MLP neurons of a small language model. Each row is named by its layer, matrix (gate and up: input weights) and neuron, and shows model dimensions 48-175. Each number is 500 + 50 x the weight over its row's rms, rounded and kept within 0 to 999. Numbers have three digits each. A neuron's up and down rows have the sign that makes its largest values positive.
Before each neuron's rows, "fires after" lists the tokens most often just before its 100 highest values on Wikipedia text that the model never trained on; "fires on" lists the tokens most often at its 100 highest values on Wikipedia text that the model never trained on. A number after a token or word is its count.

fires after: "g" 16, " G" 12, "ul" 7, " pa" 7, " Mo" 6, "or" 6
fires on: "e" 24, "o" 23, "n" 18, "th" 16, "ation" 11
L8.gate276:481508457482454509538440559496406496524466488572460548557440460540432510578461429595459575484437498469542542464502525489520571470452499435433496570540487514493474504469539523591526490567549457505488514505424521380520512534518529498457499533487483417428490476412513604525462506478482608500566447484568530509492461464498433491506520521585481508441432517481470420544509475424429552509639
L8.up276:519480433648486595497508496529554471569518528490473527558587478617510583509545502519534486430468519507544521570527537515445548482557537444516600566533538499522417468458532447514487505426519457484550524481526472460417362482497498433502555511444495544465498558525506448466502495512463527533505473476610451525494545455408545563484386511569494462468484523459565443509533504547542536537504

fires after: "\n" 27, " " 22, "ed" 5, " W" 5, " T" 4
fires on: "After" 18, "I" 10, "B" 9, "hen" 8, " before" 8, "With" 7
L13.gate222:503587593455542497558485509516524474522536461446443471545444513451453433513456466444458555494512549433430535488477441465463546406523513466418467425468440469527540489408419567477517531545526433484399440496514446542507480496553478548556500591541439532520566462488463566484492546537420461508393521546498429552434465561531478537517494526422539568521535565542544465604554526494540526377501
L13.up222:442557511415447502537548433573442488491496427482471557429461563444512518571480498452468490465473522404454540449573509528537542494585642512457511457430485483504504543440593486489542587542466469495454448476521444536544627465468549444503489544481533542446512553468487513476594514437461491511566543516568458588510582501560362472569434485518591544482458540596530520473521492544487459549497

fires after: " " 21, " C" 14, " p" 10, " ma" 9, " S" 8
fires on: "and" 36, "est" 19, "g" 13, "age" 10, "el" 7, "ster" 5
L8.gate113:480525469516484395389471498521501493396534450610453486501476473512469469609441517493438555445586407581482486449420486533454495551446546421536527485525429532401429450454414469488471509559512449449513426450503447478533456539568473493570395521489463478483529509510519585490436487530498518424503553478529595519564597595532513438533562576512492587470506513477490489500480446450504472462443
L8.up113:504482501491516474487376563452489444437532404532523407552452505546484446568524482462547498497568416538377521476452576486527450535489457529520436511497512486529481484371519619486473477602465509520550419526453507578502576521478466552546526404502481546491549512446478531527448591489528540401548613492474598489431484483408538552463507514511468500515478507394569484444510471458471467481419

fires after: " " 52, " P" 11, "p" 11, "c" 5, " p" 4, " C" 4
fires on: "ra" 94
L11.gate241:544437506506525556544554468506550506461530626535433571554478609510506516533521512452437523456544467418540596437516455521551522508542518522508439571365439500562462543565402509554579516577463471488529516475508504385558581533465506537488433467450506589549528434453490481519495548465475503555517490533498500498495498473410474512501567526446443519448588509507441426533507435466550473394440
L11.up241:486493582504419488461569476473454374441545470460490482475437452483466458475382446525428476523424453535496520535546459414479458534510457494470509500528486498587427563578442555529445565416551472515459540485460568474587540495454483393479520442473493454448544400493465484441386484365538506534516465508484493575510443476427623548482408488548474535463522519459441522489521618549445504469568

fires after: "c" 22, "e" 16, "oc" 11, "ec" 9, " de" 8, "s" 7
fires on: "con" 15, "cur" 11, "ut" 9, "il" 8, "gre" 8, "re" 7
L11.gate209:473501490464498468518553598536561629451497517495427528406461534512484506601526471441575556481571471438519405454508475532461475493539475525486433568536499444519552461470448484508535437565487491577508470488520458400500474497492496489559334490460535628473528477496537520421486470523566465482524547534476547482460500476483501471508546544532504567559553504536509486388475552527560447476480
L11.up209:426463552556543509470489510494471558493425478451490461484475461466403397475552563476562537558525502465514413464438461432516498536505515464468433460437500505511585402565458576562485574506454531481513542583418458388467554505452432525546520521489490505454541525455497442515472445427510520550562583479494455544529428487486422554574439469445421441461515502506478426535516550597507499473605

fires after: " f" 30, " b" 20, " F" 19, " B" 17, "B" 9
fires on: "o" 34, "ra" 15, "ro" 12, "ish" 10, "ook" 7, "ough" 5
L8.gate34:563504481418457438516457506443555526571528505520466508504561519430541471463569552617501543453475438484533428400509519519469512600491498434485553474566530467484545448553502475555464489473506500485503500625488567532506521511560458441509476405599410508583519456471453566538460483599437473526534571502553491489435549557495460491461460471401479454468486526455563483494428498483429469491454
L8.up34:471499431565483351511499480500586489499486542590525471480488410505497494434492493412444444505514590441533569468534531457514551477646502555528499547437486504544509531454487548530504501545516513480438513505573467525501411475621503513551463540453459444442567569481494548518462575403522531535444522506466435477527562499687563448470524533463458480443460503535484488483493512546463514552472

fires after: " " 56, " (" 7, " and" 5, "-" 4
fires on: "vo" 32, "com" 26, " La" 13, " trans" 13, "jo" 11
L12.gate18:503573518482601465547497575580566467537552543525442467488564471503484476526424473538425415420493542491540522465525496484497517437526629454373432523508494570501424572468440475546396521412484405518503517494478541459517511506549499564503490529517439457588452527541438492589494484510498505491425463489487472453457544499554552507480472546440486600526528548493393427536473458537506514456544
L12.up18:527549483507424403554528491526381498531581538446460496498506484449502538478546628480410432482550533510404466456404569559518568451534514469426445462546484559542469517575502472495561537611455439523532485447566508561499475577481492501483467533489496528475511399429666541452508530471532550507531472452524463466399478452585468449466504493459498490507456512411421483481548555506486609456476

fires after: " G" 28, "G" 11, "F" 11, " L" 8, " f" 5
fires on: "r" 27, "t" 17, "or" 11, "la" 7, "ult" 5
L8.gate133:500415456474554500537565537491540459513508543458483494575603505459494499433456529532479489433483511465565575401576456484431519578605532495501485444563515562529463536514436441415475458481542426599455462467466500576558460558575477498496498546529415446437571505428523564508506562539408493527498558549557488559530517532573422496481501530518507551480542487592435443431555464483414496539520
L8.up133:548502461488484521445466515576460459386475506530447468549522474512486611534396445474506534504517545540446587440507526477515453507519492594542551519428509527560501528563461352523412473461479387459529566380529509482578486534527515544491438540536508403524456466471579545496468533506532527483554496452679492554501526537524497546440564537544509501454532528476444530496484509505388469469645

fires after: " |" 50, " " 12, "y" 5, " co" 4
fires on: " +" 45, "mm" 33, " =" 9, " −" 9, "=" 4
L5.gate274:504509471536500469482524440504558552493511499455474561546516528465582439489477527571605548505554483540520495607450441421540552566621612604439529461598526536523537426479449502529498447565372477468538459517518434466528518553406437467462470527532502524498442547497468487588432512451517567557514467519490469468515475506570489549462530554502479563528393557436535470514432456381359501496520
L5.up274:508489475425514449440472535500608635513485441636501499501557446481553518509455556436572502478457510532523461500504507554446573557443565520475538526557516459426520438482435473461437516566424522455553549506556509422494478540461495470475485543495496523451522428494519521515445482540511423496580475589389562531574520513503435518508510470433542559470532616473632512462421499509475433541471

fires after: " ex" 16, "ut" 9, "ce" 8, "c" 7, "tro" 6, "un" 5
fires on: " (" 15, "en" 10, "hi" 9, "n" 8, "t" 8, "le" 7
L16.gate109:546565519468466441432471562536525540546571476498472486432509490462469476474469451485509490523433560495566490495419571433437423455497522574485523557451417444503469422499534522393516519489462503481488515530404449453536390589376392483412544522529393479493523473625460541551471440483483480532507502579464470537483521405456551425551531534373588571489551543543525523474391405455470573417448
L16.up109:416470512456577519396426615555435518470533527520490445527500487450565503586579517429489492507573493529618490471510526451487602515522523572482582587473427447511534500432514456521474578542477507441471484456479396484451535484488519613488586480573507518560541449479533501484512461491524504424508522421492510580502560544509463587581450469522512433504508521616586473526580532451416498454498

fires after: " mo" 17, "c" 15, "p" 9, "il" 7, " w" 6, " count" 5
fires on: "re" 23, "ri" 16, "it" 13, "der" 12, "ra" 9
L14.gate113:573480490504578566512470452445504500522500543409484544558495444496534611535456529475434593443492513525539506525527543554437519518560552416503497576457473499458424445468506504554472559504425413470531566555534483494433447483537437615468432502565455526501575456551499534618413549553467468583414422495452482483513483485450587501478532691444485560488540587508475479499409447463526430508503
L14.up113:534520531498543529527464454448523463512481589557511526498464536475506484671529463541575457510496524572503421555531526538519527559386385472448529572442474428506470568500544547518492558505490525552513559490457428493629473480439477487564518516523520516571543466531441486560483457402554537535459504485495542428537412543509555537498439454469587483552473467522478460510524462533481488499495

fires after: " " 53, "mi" 6, "." 5, "ub" 4
fires on: "com" 96, " Com" 4
L4.gate207:565487486487504462481457514478563375504498470494542531578511443552449429595524427497597519506478531498468545543495470509501566564506518510453503558448526477473513539587431519461399535472518426551449544497532445511528534533568477470461394483510500473536447578458500623497403583443531568518436478528528408529461459468536504466533432525438452535505588504538574538528474463517523523548600
L4.up207:497514488489488529510383477558521512596593499562450476472465594532457514610432548520489501400504554496425585472433502580501524452515550460509463512487467577524578529586533589530415518495595454549496447546404509484485428479492389442515499480602431528513549528516507487474511397477507555599518439511471503441445463554569529443560487508480472375540372466540436404480511507561519501482493

fires after: "s" 21, " re" 15, " S" 7, "en" 5, "c" 5
fires on: "co" 98
L3.gate115:426577548551469442539450565530478453521486517499461470530454540563506450554531372509488522531539520542497582523566607502484420428578482497508502453597582473450460515550519475496477579456454487538548463496530508529590551591556512542547516525448450584443554625431522564484511507465435443533408519574521484500531521464564465447410486565487501435454527458556418433566512490494458487451535
L3.up115:518563538492424579547463552492464506493510547481472462489446502511535527506474505513479465573490592479528508435553465559455371449526532596505559386509572516465509402576448454379538512524458481562527507492547573519524473509562445471498527507450515539482502574492559463605563429528488497492460535523563554530533614428481497468538402548510451463529594481430460565529475535560455487539489

fires after: " |" 32, "|" 11, ";" 8, " the" 6, "\n" 4
fires on: " —" 23, " Year" 21, "°" 19, " Best" 12, " New" 12
L8.gate147:506541467511542526489463461436421467542587555437528576477530608572637528535472461551424499570533457461464471441401538494517477446608531503415454504464495466474407546429495589519497518473470487399561457555519463462402449470469433523548433465561516378525503453564501504485489514466435491435504460476518497491506542566483598570476475491539568501536401518491546412536445493404437575504550
L8.up147:583540520501446654563569514528422538553537454530461500490562502491412607519513425572444575505535464605501479535505491421469504417425416471546550527597532510458548474455548589472487530485476466417487408554577452470539493505455553562480547480559540430540553518478511456431493449492550537492442490527527592540529562513498518512527543583512520550438497533395525542493514524500538534513511

fires after: " " 65, "T" 5, " p" 4
fires on: "ra" 78, " Ra" 13, " as" 6
L11.gate134:541526502451427483495414462517479430435536551522486505473530487440552501551526519561472477393436473480487480558462533474558432559510555502511474575489534380497442425530434506499526504548491473543523560523524570409482537516431478498507539430445519481554503437432485487556453539536339587490528541504568541453395534498487550503506485478405489513439401518413409413577455489477457497374572
L11.up134:483466443468425525383556412475521534523468490501497502487471450501553501490579507513506417555504585526522462495526532447484507605546536481625499543463551528516399534441404515504606411463542498532514464490593503500489448522563482455533441506467455492568421426482409500482446554474488535504470501522541556546541512444538435502603406511533484617383498446455474563542493500537512471404586

fires after: "ch" 14, " ch" 13, " Ch" 9, "on" 9, "il" 8, "arch" 5
fires on: "d" 19, "ite" 9, "all" 9, "amp" 7, "el" 6, "n" 6
L13.gate380:455550534466444503396493554401548467400517530420421488582613545521499459515499528569469457523538571475470564437536514465458514494461563495405490362590486561411565458493519503441500511528473462482488477557428582508516490510477536500551460513499399477563524533506531560510506532567512549547612534486534469490424508429460591505489493354467572539488497530411448499501487441552409528492468
L13.up380:532547551566552550497484503520507469406406439447471489581570492520524471555515448443574441506445510481518593464465461672531467539481494457538515471472522548531513505448434560537458537541470504475416506544459536484533507555501566544539457435481512418560454549493501549478545496431568496432530486497514560584572537546500557506463442538505539429410412515445437542391546480559459502508442

fires after: "|" 24, " As" 9, " at" 8, " as" 6, "s" 5, " Al" 5
fires on: " " 28, "ian" 9, "ten" 8, "on" 6, " of" 6
L14.gate248:556553548535479427609533519470460500542465538540514472500531529424495398435518532483533557512554480459362528436529516479570576464467520459463460423528586540424533553496446506468544450497402485434507465453418428425438465502460518532491532480459567542445511401526438540466486493479402473453569533471510561533542501566508490473538519490442403437474466510472485554540551459472450414463579
L14.up248:606496490494526503362455479451406515433443588446507536489557530448492627522435483542476499515488543506411502580439416534519460519505529501497586531430490590509560427467548407508465404508470521491421464476466554444511447516502555560411487515414540534581503496475508478512509520524435507545514372560527513531514511478473460374506503482478540422479458504527592399406429491399505433555522

fires after: " di" 19, "oc" 14, "g" 9, "c" 7, "s" 6, "cc" 5
fires on: "r" 19, "rect" 19, "ident" 11, "cur" 11, "red" 9, ":" 8
L8.gate373:500483425562485524580435494490480535506466463539551481517523515455517430562546517500426614479488481435540554480401467531459485572552555381493482531471438473490442438495333469520489491570545551533573593550449509369519511531503438514543522526578486507574474393436471504474379448536422537465588520588496487478529527477488581443528506513541518512535454473541470514370470484517503467459519
L8.up373:462583509499511547542530510398492411551529458470468554545441530563572503499612511544557537552551472490493503617481522383482440443465546518533485431446489531466480460584517582550524567478470509506634472467556449460556556407466498527564518465569597443523426483446344491474580564506460452450500496492494465492545407502551384518517471570492496478383530406531500484557436515512573540494532

fires after: " |" 62, " " 11, "\n" 5
fires on: " +" 57, "±" 9, " =" 6, "=" 6, "Note" 5, " −" 5
L5.gate129:504434418417470520472432425602482447631500520496449531507566478495571495529517549503563408476538525446398488493545478489482510536445527547443533448541474532445497424368491470510477431484472568475433462551493437380437467625500469487509570530519487550480420493556520467592499437499541594470525535532512541568534464556479581547514521500468445442534500462534549546579460509506417603442552
L5.up129:460436483502493503486578364454553480592587529557563443510451472434529512333496514529588518509532509500470529534469450591392438524496536556520493525588541509543542465556540454489469470525470517515511468411459434484445475582464512531466555456533463554479530561516475532474440494425445463540547433608467479511479449498576503457519588525524363506477422489471484480543416510414533534484526

fires after: "\n" 68, "." 25
fires on: "\n" 100
L7.gate22:568513504578473520539510530558593471458525552489440541599477558448445387524458521571398549458515510343524513512527480453607564529496503519483456494457513475476525507475459472462482476493634543485514437472494570489488393540431512545471604485559435485497548462498418530486556485500514464538459541512473474472466484498548499420520576558533524485467533523463471484528438452559441406433475
L7.up22:544536481473428523508566507551570535478474462549506539491478386512543468518467473447409444435439526428469530587499416449572499521373400501466558578429528563566471475526499430410430490473591615462519462440601560526560492474472563557441492483505531481524533539465432443494460460443499498529496542547391526491522425515509448493527535545560577451493566486465448501472341488545536463457483

fires after: " " 35, "s" 14, " S" 9, "-" 8, "ex" 7, " de" 5
fires on: "and" 29, "la" 25, "jo" 12, "." 8, " |" 8, "est" 4
L8.gate368:573447546466540489469487462468533534500557553398449479567503639541518510499565433483491428501611477490543466429529484427508453463538607491407439457499523483490488532503481467446515506532525458467563435474499445528516523481530523545490522500443507472489440460432497467494496496538531459476536491476551518447491497511509527395432471500541419508495579433556500483548541407547432521518568
L8.up368:388522499433510347483561497557584512526494525513614459554555597469432542531523537485561458608480478511500522597488513465452478445536531512431454494573488540556570565499554529532572602590452496555487503478440600467521496540588502521509445449540594605554471425497515491525518500396590517583465486408478528483417555490516520533445512528498510581448545539536506552425523434488481494519487

fires after: " " 28, " st" 13, " f" 10, " his" 5
fires on: "land" 20, "ir" 16, " life" 14, " Com" 14, "ay" 12, "ak" 5
L13.gate317:431493502465536497544467424536614470480612489398470520496463525559466478574480536523519458496500515473485584506529444623549458543593495512518374533454490456528550436486498485436503514562556555568425404511515474548500508468588545515621520391577425522497482503498462545422448510500511514501434543601544478537456517482581430538511483455402425494440491543472502528551518444476525418515560
L13.up317:557479480486439445508413527474531531437590526520458563440634515511516559412402525521575537536485513492535560529575481498471489458529537471486308514534476551494522419567419466523408462555432466587491471587520551453488433577535492473519478413631461537556476463516449496527464517511502426511549491484546327477524445490551537521476467464479468432490477562551489434533457605446481536435467

fires after: " " 35, " S" 11, "ve" 9, " in" 6, "s" 5
fires on: "st" 22, "ent" 18, "ir" 14, "and" 13, "est" 11, "z" 4
L14.gate154:404556512479497426446523511484550597514519561440441501518576479441505387521559483450463451535483442473489476408578466475414504512503464452542516445448454510384560498474493520483505626518490420449535497536471502469487470544492419529502514511489555535607483514434463527465518551562506585447461449518603489416531524394491548424457518568442526485442601546486505475517471495475495424534485
L14.up154:425532532439483481450508437522498556480536453522565487500484505490469411530466524494500525505432382610528601428406552496517599470499519478496447553483442488529503575498571544456614512587431482530470482498605455469490532519459433522589448457510524605436502461515456502517584465547471544500523550567501565564498474464454525490442590468487540533577473529484478504512489520533487427533534

fires after: " P" 28, " " 27, " p" 14, "P" 4, "en" 4
fires on: "op" 18, " Pat" 15, "mu" 13, "hi" 11, "vo" 11, "ub" 9
L13.gate345:505530568486562491571467425509462434578553439521559485514485517538461498481526426569514545398538512472484530520522556428470466449503551478500392481563545562435447465621507462554462490521433385430506477536530559554467522538572461534503556475401426457487504364495509492525462537476573515561451423560474519486501511518484631455353480458469517541554482506455432489594477473476523603401560
L13.up345:474513563552475575451600418415447479502366490508477434453572458463471466524513612520570587369433489512476498479452504494577557476556564452474467574447496521466511475517605480418526530555548518496421554486556397452519491516489517388533476497483478480495539406543398555524510478539493507583501466540561484410459534499521571483514456477453488529460390406472452480423572438506502497407422

fires after: "ut" 12, "va" 11, "it" 11, "man" 7, "e" 6, " Ju" 5
fires on: "ri" 20, "i" 14, "u" 11, "at" 10, "en" 9, "li" 8
L14.gate63:472455456474569439474392439519533575500554520456389559513517494511538619520547472506546514455473504468549566523543505434517473539438505416486533541458602444437502581510466617496435541416534498441411470468380464477583536593493502436447505583580587575594553441471468488512452480530427488438448471470529574489370496440480496444592554505538476547542502571461600508526480462490388553466486
L14.up63:520472564555497597507459421545474453507583487487557531451493505489553532442530595535495573419496443484537483494493466412503403463476493459480480505458582523561494479542502493434526539532508462540495466548461553505563437471513459509499533532495600492539551542600488481508541361479465406477529578436426493560454498409579531617470528454598456484525521560516435407507567516459456501472498

fires after: " " 21, " con" 12, "at" 7, " ch" 6, " B" 5, "n" 4
fires on: "at" 23, "cent" 20, "ur" 10, "vent" 7, "art" 7, "vol" 5
L12.gate238:498593495548588485480488455464500414472600481426477475520556454537510567446561534707536521487495494445557483501440490576526470444489541419522463532512490494465429417562460582492490563500511465398600429573496521468532591562589504641551479549591488570488522423578540531536520500518493532509517494511411525505493491538480481488502377532492532411496483585435525543466531543535485483534487
L12.up238:551526438479552359456472465548457474515510492464487502467513542437594402449567525559554488508474571523547434506499560539490558514511496363561519471529543463561475498506451531446506561493497446546475493460490469504562469485551481526600508486493512498576576416481533529461450457465522518491498443508512472531576529475401549518483494526345509493615414482498411551503461394358397496494501

fires after: " " 95, "-" 4
fires on: "en" 47, "ar" 32, "est" 16
L8.gate92:454500500517480414571475402504511479532472536406429557535492581485532460477533452513486404436482549460440549513449536483510484464488499509469444451504498494481480499546495502493458448605479407468461420446445512423510570448542481540561407457513486481565454466462517485582613484423570523595552542441532469445420507434529633455442512435480581517518504493521463522458576433413448560483485
L8.up92:516388430433548478552501547548548556580580542520512542499465525568551506487605430446578523499468534625493521470547516498460484393455585465578413446535475500534497526475560527535512423568489463512532419464437478475481556485498592535522443600515506520481572565455455486486557494494596390498484501369563519456465472456559523526494518494502522513533487504561500515469456520443464511492549

fires after: " " 31, "s" 28, " so" 4, "-" 4
fires on: "en" 31, "ur" 13, "u" 8, "z" 6
L15.gate351:474529515542457439539475471505495480495574541488497447568521527540482483450523552464484437491508506437503399442500568500490449455529628517463456423535483550438460556557549482456550482585496512515402455444478480515440477462481419454555545495519489571453551500487537457465576490407551553550486453438383524440476558506469622445559522418469543557537502478475434541549472444506524534458511
L15.up351:517503550396464518507539598453495596487527452550507533449543520473524530530578452477591440518519551500435487465526633548563530507513469507560579572476492471558541426499489471572553406453528517436534519465595493490502506470534505512460576528412589501463487506554465319503535534563496468485403529497530473473560535465440432489554520413468384453540483526543520430446544492444544436419462

fires after: " " 70, " f" 8, " F" 7
fires on: "n" 20, "u" 19, "op" 14, "im" 11, "ve" 9, "equ" 8
L8.gate223:547516462489592481472492484405515493537454636515379492430533513459559536453458588545500508443502485495602530487573520487479571467486472412500488487517464511473475489567427534447516495526470408398500533467458481433474413638574495459581479532534495511419556460414647560508580490473419501535431602526491486497497538450532464477509605416458546529447495538438481511575510420503506496492531
L8.up223:641570545422542483494528445529461533510466557425534468418440521440525556531464541405493439485451510544510569536518495437499474462515523479524486539584476487529528542431528531528432447556452465451503504513436563528525539510537516516632387471574543534444517525576498437442643550428570510514480470519514485511435582442430496458453510517470481480414440456448475403509533498443510492429453

fires after: " F" 25, " St" 15, " Mo" 6, " f" 6
fires on: "o" 62, "i" 18, "." 9, "u" 6, "e" 5
L8.gate117:561459488482442511433497584460468540475554450549431572541472459542454454497456578596435541385571419581612505504505439505489491483513466581590482543560465426440571408477459521513427487563551433526516456479494591489592474500498423467515513529491462506553443527499538468432508501475543478508511510570521439475420460514468461413522476477396566518539647521488489470500537493474445526562439
L8.up117:546514510538551504461550414475575420522553566478408496528552443509536427505619552554592562463452552455561546530487494567484653475604487540514487507442530385501460461432489508476516421554528463489433505423501494503492487533526585484491494525494511543519625558441507503442484510533551536520483412487515504490530584516440483553573464445552534413523461466521553460412463476515480473556540

fires after: " " 29, "ch" 10, " ch" 10, "tt" 5
fires on: "ar" 86, "at" 9
L8.gate42:534547509501519490433428453544571500502523435461595489582647568530538558478531521618555434470538446471522536477533492402472429438489492367420542393460463544473532436543495446548517483480543406456535440510518473518483490536525567446493572515575471483505443448450453423516549517517520581506534513472551529398374570488483511498502488470494552449496468463561524572487397446512517477477457
L8.up42:560438440485455472571422426530520512569419518434507464559536455500535495471490427497393478562462554435562473458507594419496523500588409512579450539484466585486426490443524525520541533526491528479519488495444552506558512527511429581613567528494522445469461430541469565500571416488526527475569450496562439557582494431464502519573460530558520501468492467454464467529526516544396483464480

fires after: " de" 18, " a" 11, " se" 10, "s" 9, " S" 7, " con" 6
fires on: "c" 100
L2.gate349:500570520437534410475381468525456502495502542416501510576458439568516524492409467466525541501475543424593393537542508490536531471514512499519524534479492490414530471543461514539485523477577504488415639498558468563523553478534521427591459524545529524527490509453488502500445564478380523543569437523521510483547470536512480488508504451442474491525472585483489450553539494519592531463520
L2.up349:572479424523506514552474493467525449526511487447548496582529503424390445418539488443521500605516543521504473488446560489588541438496522558427489553539490520453574487490503529524461559502474497451517535442538516482478518485575490503583443529402652489492500622502542540401536478462499419536522421450550417462536571406586562472528557587510548505523463558469399541498518504415466527442427

fires after: "-" 19, "p" 11, " B" 10, " b" 10, " p" 6, " P" 5
fires on: "lu" 23, "ub" 10, "op" 10, "la" 9, "ic" 8, "to" 7
L11.gate307:488418558477450501461555483508472504524493498473533480422471585465470551502434528477539451435537491523561450456480429467492538455597426475513400565464537517555461504583494479429417495542547430478533432457446507442604516454497582492518439502489440550582503466503490502586549521488404548569551530577507545487377513414466553543483528565395477501403550465476562468510566452497536488523424
L11.up307:473465560547493545507542413418513384573476502453442553452530507504451546491496428461507519401448585492508464500425593586452520507528524463479488448503454493579409517581446487456603489512505504480531512546508509603443575464579483484631486504549456521508524516438379521486444455515508545528469490518394496418531523500544553589482507458468445571589480476470401507502503522463543503505437

fires after: "." 59, "\n" 34
fires on: "\n" 100
L7.gate361:532567508487444435427446544489530522462502485459475532542421580497537493551480521556446483429477481406511540577472473437533463424492450497491415479538490565494438460568495512470493423490585491462557482443486528470581516472473505494538504497522426508518494581514473471422535581534487544519448533533440533451429481493592623506577624493476547479442528490533518518467410463616482532408490
L7.up361:496501448521475472434490499507487567419560501482521513467412414526595461598430440483466454494432517424496589537479514495509461433467400524513491519455509526581491495509541455477495435480558567513545460436597546525587502457412658552506516486431431526575473533509484503476559537528494497454467552551404545450551430508544554541608584469570537414534503427515496497441424492573541500460454

fires after: " " 45, " Pri" 9, " f" 6, " S" 4
fires on: "ju" 30, " Ju" 25, "ir" 20, "n" 9, "vo" 9
L14.gate196:460567491608510433444521401474515523438598494515439489489524539467489502507438410478477492415544506547525628433478552525508524447457509479429369510440468522409498475575452577515475547514453466455568566529458456538504496613523470486523444472516503521562542452468501604509536512486472456513461591549600499506487481503471512425438627571454505571488554426486489504628491566449473497366419
L14.up196:490465494419456472512533469503448541490449559509422493437516565448523436462463503398448474477516398495402544524566508450608579524585500515485451560560598497475480538455484413495554499493332493508428477551457488545424506417449505513498526445586553510533471483564492536449493416423460592554529366480510479482496610588463594464481465563488529558502369539426502560498459450456445555471521

fires after: "s" 24, " re" 15, " S" 7, "c" 5, "en" 5, " dis" 4
fires on: "co" 100
L3.gate6:426539422467465451519507436530390588553426439511486442568528473515576579483522439433534467465459574477478524428582548444436474513494449465535575357476513458509372439510491519568489555465463531483543481437553508544516451566500474453497487457542408576436503579501431662503510436525519571485500468500447481509497397617560488481522416466518451430465557588528528542495499507522410466470468
L3.up6:470589484537576492514493577527484468512519541507451506509509538448512467546478512462512503493530484507441538536482465472559491495497476552485562542570466453491454602468497515496520508489518406532564483511522586516549443554504521457507539489477522483514498531490588421529568569454449396473504578573528527406537538568477502447526495576468389501505484444490466561557497528470430537500581

fires after: " O" 15, " Mo" 14, " Qu" 14, " Co" 8, " co" 6, " P" 5
fires on: "l" 30, "s" 30, "e" 12, "h" 6, "a" 5, " so" 4
L11.gate234:502485516537498438537460549397519371523537572595501399600462516519437439469535425480390550489481460525548569528550541592491382478502555538461527567552511497467528500463473585537488448430545427468492452476500401450494532440472476508539430464438424532478524567495484490498489533598485480470434559525527480514484561527501536514449534497477519548388493522497537534497493584520513400571425
L11.up234:525522444462454498559552526500466464440468501506507432395569504513501468506463544438388549489536472507555499417522492536497510490537389503489371586509523489490464527495458571502395431520535515449551543420548401505621521569574505416518460493416525581448535565501581529483510482540516460485555493538505522481623661524545566556458507522516505565554445491422543458543545579467536470511520

fires after: " S" 28, " C" 17, " T" 13, " " 10, "S" 5, "s" 4
fires on: "y" 58, " su" 10, "w" 8, "ow" 6, "aff" 5, " un" 4
L8.gate217:501553427558457440539434547513522492598506507546460517546480498526489457530536433507473446461555516515528486443468637508522533553592530524490445463527411534451526549528489467467510470525425461473403473517489427556480539563462396535565458522522488453456443480482541584517492503477485603502413543534526540455551438496450557471608569517412486490490592468575484537611464503484445451359562
L8.up217:507509520509455518438572504525478529469451438489518467480540449530511494548399461572440511401589437475511474517557450502544506478452467413529499560602494474563501510569516469468505537466434456450451455386458593507518496525496485495516547488433515506468545624454607509502506472481519502478486503617559458528470584429443487466472496530506439645540606593477534541438503415520586541532443

fires after: " p" 22, "gra" 21, " " 9, " f" 9, " P" 5
fires on: "ph" 35, "op" 22, "ir" 17, "if" 8, "an" 6
L13.gate320:426466407466478454472498472498562506506493484482448574578423573538478456538505422483491547386469467558455473491504628500575477568514536510423384513455500497494508447474471509526501553481405470499520467471494581522509408526585519532534452625465467467518576412513452567492357529471458517498512503548405470461503586469404619509478521545530522540473552519478455510577477432533483459450530
L13.up320:476494491505520484578510496368555451613463410489527529428484478526511542474471541518460477597476536570551515377487469428507584534488555431461478449497445535513518511549455539486493440471474546237471529556432468524491536433483476471556531511507519582486464408544507462508618486410579520545478533553502482467378521560535527471490467561451537548498439510483532520496533478512487477482450

fires after: " A" 21, " St" 11, " st" 10, "t" 5, "cc" 5
fires on: "or" 17, "u" 12, "ud" 8, "z" 7, "ak" 6, "i" 6
L15.gate130:528517535505535526469429456504501536439474498408494479538599432486374420479510542546510590549508482441504462522509532569473551494574506513483418426452535530423572438528370595538422459491479505570539395443411629505447514536559518505512429534555518502573489485500498583543535472441460502484478540497493478495543390453448491459533487506410521498429526520428526430515556503434556511540530
L15.up130:427496533497561458422473602512523500563560463503505479446506544478523520501441501482439522505509517436570428484492509485409531511607430429576462437501559445480555461595416481509559464504524482537473545544562575500442480535544489524504472568542424541571544551536490489557552509437552513407539470537503504516466572515502484475402511457498432437600487474547559547489512508410478470540663